config.toml
n_head = 3
norm = "rmsnorm"
positions = "rope"
attn_scale = 0.178
extras = ["capped logits"]
init_std_o = 0.0067
init_std_up = 0.0284
lr = 0.0164
lr_mult_o = 3.0
beta1 = 0.95
grad_clip = 1.0
warmup_steps = 20
decay_shape = "linear"
batch_tokens = 131072
train_tokens = 547800000
MLP neurons of a small language model. Each row is named by its layer, matrix (up: input weights) and neuron, and shows model dimensions 16-111. Each number is 128 + 24 x the weight over its row's rms, rounded and kept within 0 to 255. Numbers have three digits each.
After each neuron's rows, "fires on" lists the tokens most often at its 100 highest values on Wikipedia text that the model never trained on. A number after a token or word is its count.

L2.up600:110116149105141133167096108189168129134126117154088127129100091088181171110117130090096131092163150133174099123122115098127102092118174156142125123128152125135128150149199134119130121148109127155132110134124119141075123075142131117141127107110117158097181106121178128105121167147116092135
fires on: " |" 54, "av" 4

L2.up424:158133143143095136139063097114101152125135109099118143163157136107156150106148091102134174127154097126144155132132119145116117136183161115090141126137139145096133135097151144158142151161071133141124099120159090092099117090086137138125145130139145143138147101124171123129125147229146110146
fires on: " J" 17, "av" 16, " In" 8, "c" 7, " L" 5

L2.up267:082109097130117140100085187139128147106112127147137120143129129133127126147148123087129108116142175157146125141138138142134136110121153122164198139132135168113097165134185136152124129103128148123111125167118131123150132121120162171148124100149155203105138161136131148133138109096134141151
fires on: "°" 26, "}" 21, "′" 20, "″" 13, "." 4

L5.up65:123130129097127147133091126123109099149162140122144148172115115125120177143112143122139108120120109170112046168153166137117165164149142137166123148116149157081131153207149158146142115122143111130145115151132094133121128158118119149078130142118163147104119128101114136106101133108148128096
fires on: "," 78, " of" 18

L5.up434:173118123114098145176090134147136122129116080142125110157184158116110105184133145116119108089163150126129108113143137107156123119155109150112134117163142163108099120123117154141135090106151140151112130147094117153171172130106133149111118119136131102144142188119141114140117099091081152117
fires on: " |" 35, " two" 16, " three" 8, ";" 5, " of" 4

L5.up391:160109134099121125136153132132113141129090143103119154149087131095123137125135141123075104140138091097135096161129135123128118115083116159171167126119118138096139167108094133173183096132119088156111136156134138131101151141169116116161108098116140117134159110124114108164082108117099139157
fires on: " |" 63

L5.up702:124152112088108109091149123109108127181116106097111151103139162149146179154126098132196110157156088107123154122139160153104149159147109096133115161101143123065133091121167109134147131087127122129123106115124139133126086152161157125126148123163145108087134139117086131152117141090111148101
fires on: "," 98

L2.up176:139115144111145120139078104188151174151158135114136087150135153098114098077133127134117085139146172138151143109122120148129139133143085137171152111159184145130136150125084151101140140102135120155087116118132108124127117152132167120131090156076118126135152173135162134110173107116126148150
fires on: " |" 99

L5.up700:121157131145139104107127145130133111121132081118101113201086149133126110111154136117155119111120172130140109114189124117103185132152117130129132140127108118153127101110099132096105109163131118118166091134105161125115119106147161106118091129167151101129136108148123170147122151131147142133
fires on: " |" 60, " a" 11, " •" 5, " was" 5, " as" 4

L2.up217:169116101114130096098154125142122141175119172159188114125143134151103109136119089117208148083101138143120091120110129127117122174142123138157102148112127122120169121136131162155117064125138132112110138127167153092211124149162160137124121122153104150098121127125143127111141160103164173135
fires on: "," 36, " par" 10, " cor" 6, " ter" 5, " O" 5

L5.up130:112131158136136111155120131133102111172078142154157123112154107122109169111128140098144089110164081138121134150126142125131147122157128091167130120109097134101137145139127124073152123083155098130084098145140152111122140100094164126166147144159082113141182109159102138091103105120125126155
fires on: "," 30, " and" 17, "\"," 6, " with" 6, " by" 6, "ly" 5

L2.up352:108136126116125103116027089164179176099115106144118154103130139098131142149117137124106107155132189117144138171153158122136143102110115164139135139093156120122120127092125147157123106124113178124139133113091133131157119135140152147099131127092155126103120128092116114121102131117111129158
fires on: " |" 40, " for" 16, "s" 13, ";" 10, "F" 6

L2.up21:135150113095115102127156184142135138160109199119152101112101145108131131120161116110166160107152135108142170123138114106110089118082146113174124103145127134126170120137112111122115100145097143136164145108124118105139186110126155133152154144146148144126109100147113131130144112224123144108
fires on: ")" 21, " (" 20, "\n" 10, " Years" 6, "===" 6, " ===" 5

L5.up274:106142111131114142149137138171097177135107125115131101135083146101141173114147145113136176135144116116111153140130134142108113138136146119111049139137138142125146109135124086180112113114145146086132156147148096140123176117145113156132102151135116089179109132127119138170054100197127143175
fires on: "\n" 75

L2.up729:144131164079152131139130148149126156130097140160135098134066160084116168155140127170142153141089084111084094129120127149118172123110088130122153137106165103107095141094137171120145123108138114165097101128178107116163140087113137148166136097084102122149139132104123086135120118185100140086
fires on: " won" 23, " U" 17, " I" 9, " under" 9, " Ad" 5, "st" 5

L2.up210:106119116113140091146131159153163113152135124113128122123148097156123120166161158141147146129158141134165148098128126166086136125080176129134129170167149126083099100101111154104147160132137113163119146123104135121132115141105136126148115123110118124153123144124144145110116147093109103120
fires on: " Y" 27, "==" 16, "ar" 11, " ==" 7, "w" 6, " Bh" 5

L2.up212:129132104098129103094105171156085162114085137088168091126138158167115122115126103136102126139107119187122130128094138101174110188114162152121120128137120131125130134149142168092098110127124150122156167181098141076116137108145108171122158127163164164103096171133143123133127155130159110151
fires on: "==" 50, "=" 16, "===" 15, " ===" 9, "====" 7

L2.up314:163117136105130156113161109108118113165098101122129097138093152126136139147119070114125163153119156144137115122139124155121156117174109152105128136150135120164135138102154152134145101074164129068133125165146141102121126083137089108126127127096091170179125174157191083129145160111113151101
fires on: " University" 35, " College" 16, "," 16, " New" 8

L5.up377:142160131138141114150151119117147140124116108157130125138119147110151117109145096128126074118128136153107106121166100112131141142155132149127125122139131126092145196116190148103120083108125131116114174150150136121122187122115100114138073118138121141122132101118199112194125153103124123140
fires on: " is" 48, " was" 18, "\n" 12, " as" 10

L5.up187:118147100157134110134119127145090151113123144180098123132116137106124117108133131083159152099136164139128137119176111072139110070119116077117114170110194119121132154141163137119104144123165130104095129143129108139112130121074122117130093086134162085134136104144107117147128126167118119129
fires on: " a" 36, "\n" 18, " first" 16, " the" 9, " was" 5

L5.up425:206141155130161172113096103089164116213148096087121142136139135138137104143138098146145132134125130161148140130115153136133104102130113132130148154123143110068112119181173156141144123130161114139132131096131105112140142130069120161153114169091117169130174135101120124169168132102147091133
fires on: "," 90, ")," 6

L5.up292:100136146157111134135124129150127182094129174108111110093155142111138142103146109110144113130077155136143143157127106127124141140096103111132108106156179159108126135130151161119136120138134111132135097145083155100121104147134069149133134135128143146038118192089118093122124154119165142138
fires on: " the" 37, " in" 15, "-" 9, "." 8, "In" 8

L5.up659:164095120072174161154154152105133134111101136135127125142112127111120169098156131096106133105105093132134103097139110150142128115162146146161123110130160126135154120122113135134159149126149135141092116100096103146157096079147126150093163161131120126087109125139180148138157149126127134191
fires on: " |" 64, " to" 8, " =" 7, "," 6, " one" 6

L2.up151:154128117153132165107127123101133109129185178086150141137152113107129109170087119165097129093142089071149130116090144140138158108143090138122141122108103149110123079105119133137131150152097129145130132084132120149080109167132159184135133148147131126113125103105145135111114119119134122112
fires on: ":" 32, " were" 15, " was" 14, " are" 10, " Year" 6, " ===" 6

L5.up414:127104139147129137118102133153152124119120124075127145100139138102144152161111167109123169116095111145136115143136129131140118128133128108095121157079143099064170131139125120100065089068138150103138118125151067154104141124112138116125118115156128087088094193073132183150099128101101132149
fires on: "\n" 53, " the" 41

L5.up519:115127112130159100124114142132078127107150123128122142117147131095126120166127148096097165069078081132106138099126100129098134126174134111125174116131119113094134128153089140126113140127076166142131145103123134134122159119133106156123168112080154197144117137192118136173126160116093102132
fires on: "B" 22, " married" 15, " died" 7, " announced" 5, " born" 4, " made" 4

L5.up717:186123133112155141157146078123149112131177126126095124123107190106132139136095113094118153115184117096083123136135167174147135122126111091143139132113111128138107132115153119104100131095182133126134057143170130088136092125121135103126108114149089129135134137148144109119115080177144080145
fires on: " School" 17, " University" 13, "%" 12, " College" 9, " Award" 8

L5.up603:138179110113128140109134131091109128091108137140120146154114100108138107109103126118187144136164094103131123104152104107150152113134091093161141119096103150100139097112151098138097168137121105051154105121139134138156118168173156178131141139126145126195143134087122136168131126096152137123
fires on: " was" 32, " is" 22, "-" 18, " were" 8, "\n" 5

L5.up516:134112125139133132137117123198133155119108139136165105103139117099105113119183125126198115103119157158145111122100133120150126154155132108148149151121185125125163145124129145120154160115105141145109145134125096118112116076124145129118130091150129105078149144131123153118153131072151102134
fires on: " |" 83, ";" 6, "|" 5, " to" 4

L5.up683:087156091117104113156119099124138111101104132111108133126121181159156174120111131127137094110125120159162120149142134125117125117170130118169118147113125156085142081167102127171105153147109129077108133121131144133120126139127106119133140139131062132117131171127129144116131135147162137140
fires on: "," 44, " a" 18, " the" 13, " an" 7

L2.up647:142101098107142089117136118166088105108173122172148124147112173108092155125145177184117120159160097124126090115174140114126110104146116165112106137111114130160101067134143132110128121153148123075122104155142115131125133117130139118078114107159154113115089140156105121117111176155099154137
fires on: " |" 28, " /" 23, " The" 10, " -" 7, " Final" 6, " —" 5

L5.up725:107153115091137113075140134118064079155117113150121130133117147122088127150102090118108163128172127111113117117111124185115158105134027116149156119129156092105128140125189128142125095116158123157143151129113133127132140126129110122143073148135131101125140160122151110132140124152146103124
fires on: "." 50, "\n" 33, "," 15

L2.up378:112137157105139114122093152121125143149109157127130133162146141123108106101096148102119122107126125149121076108115138146121154163100102113058129129115158143131121078122149112171138104151116149079152127091110135142103124159155145125092154144113131130151090084135103134102094099117125134116
fires on: " of" 54, " (" 20, " among" 5, " is" 5

L5.up392:115090093067128139138134123160131126154122136092116142123133131118133101148138133070112130123178116120079158103131164131159163161150106076115101133147125126129105145123180121184128102129108123139138127148129122169149089123143126115151138087123167096141121171109104132130150119143117103129
fires on: "\n" 80

L5.up213:147099104114189142115111172090145115118171140154156127142121122171130169128126131097134089128107087150146137108161119154104108136160162153126116118102169120125133120104178125095136131130111124108086109159148122173063085135168098090131103126099124170139129157146117140167123137126075080101
fires on: " |" 37, "|" 17, "," 11, " +" 8, "01" 4

L5.up452:079180172108150099135077109145091155121100139106100042109143129094167174118160122129109100114122131141138152141132100093081143079118154140122146144139131114109104145141146145088151079112106108113150108108144101150138141105070128121151144132138109140116165152091176119118151125130173093116
fires on: "," 19, "'s" 18, " as" 10, " decided" 7, " announced" 6, " was" 4

L5.up436:111155182093111102156127144104134084118126143142134154140137146114132126174130123133123105140152160152118170127124140090098163115111100166138158155132146102131089110121153125101166122150099123110123116114117138081140182142117114152105132129103120110128123142137160118090137149094116104151
fires on: " was" 21, "'s" 10, " announced" 7, " as" 6, " so" 6

L5.up652:107145090087126138122153126068121157193108134141148143112154131103123141129125157081138094131132149107138142142109140119125109114125117077134122099122130124123130135109146141131117098098135137130115130124137123144096125123129167096120140118151148053070178071137127103142108093152164114111
fires on: " and" 68, "," 31

L2.up535:100131148110135142110135148144113145115133145113107099119139135143114117126156123109123139055138112125139140108119103115159146151108146154126119140108146146126112092086113150085124132119190151132163156133115132117114071088164134115125160167123135131106119169140120144177136162122106109102
fires on: "==" 25, " ==" 17, " of" 12, " ===" 8, " one" 4

L5.up397:124136128116137123120107140120134144105130116136142163114084110108110086144119102157109191119127111135113149138148193165127139145123109093150083121120152100124155115084123124126117108163142147088142122155106133182127138061150124106176133120154163115123114118098165153141103115168169115127
fires on: "\n" 92

L5.up580:098117128138156086111110127145158144097165117109099149210100097118116106115152135130119128139140142084142068112138136121106139131121153134126153137140124171113121059110100147123147128145136139147153131140111120132129110105150118127161113119111144124069136138126097111087087111154094129094
fires on: " |" 74, "|" 19, "\n" 4

L5.up667:138127136114148124136133133170127127116087111104113131130134133134124139144135118117090148098128128101143117126114114130131111099106128132165138122138134145091133146145127125159139158163118123130099124109124176147125121104149137147066124102149153152133114120139095151166097098195144114097
fires on: "." 61, " |" 13, " married" 4

L5.up349:119123114126143111181118155119164109119164140111101140130071120123115131142084137136137104110111141084147102128152154216132121157150119129119106142092159111105113144172112203127146131104113164111148141097111120120159105110119104094093113126116121165149158170124112113140175153118092093127
fires on: " its" 33, "'s" 22, " of" 6, " has" 5

L5.up492:106132139128142113131094119112116098156103161142165129140139084146144173135168163106188115135077203101106099151108182150116139134113156121163132128142132079123120124110142135138131111125086073129130132111119170123110139108106143100138130148120105138127176132108155108130111075160131140152
fires on: "," 45, " and" 22, " by" 7, " are" 4

L2.up426:101145124142097086172166128102112190127161112157130137127141103109138151099096121117151122107165156127153149161122116151173112115108085121157150144186122119134133128127155139145142107157114116139124133118164141115110076138147146141114115107169144176107130141156084119166160120109144130118
fires on: "." 51, ")." 8, "ph" 4

L5.up680:164118145124123114126136125112116136129152116192101141136117157113129147126109135117061126133158098164119115140131097128151130118145090148105167116140119131074154097147136169142124111132147141134133104140089098151074121127136170105123129128132175119086140081123127096175122154180105113120
fires on: " |" 34, " the" 24, "ot" 7, " (" 5, ";" 4, "-" 4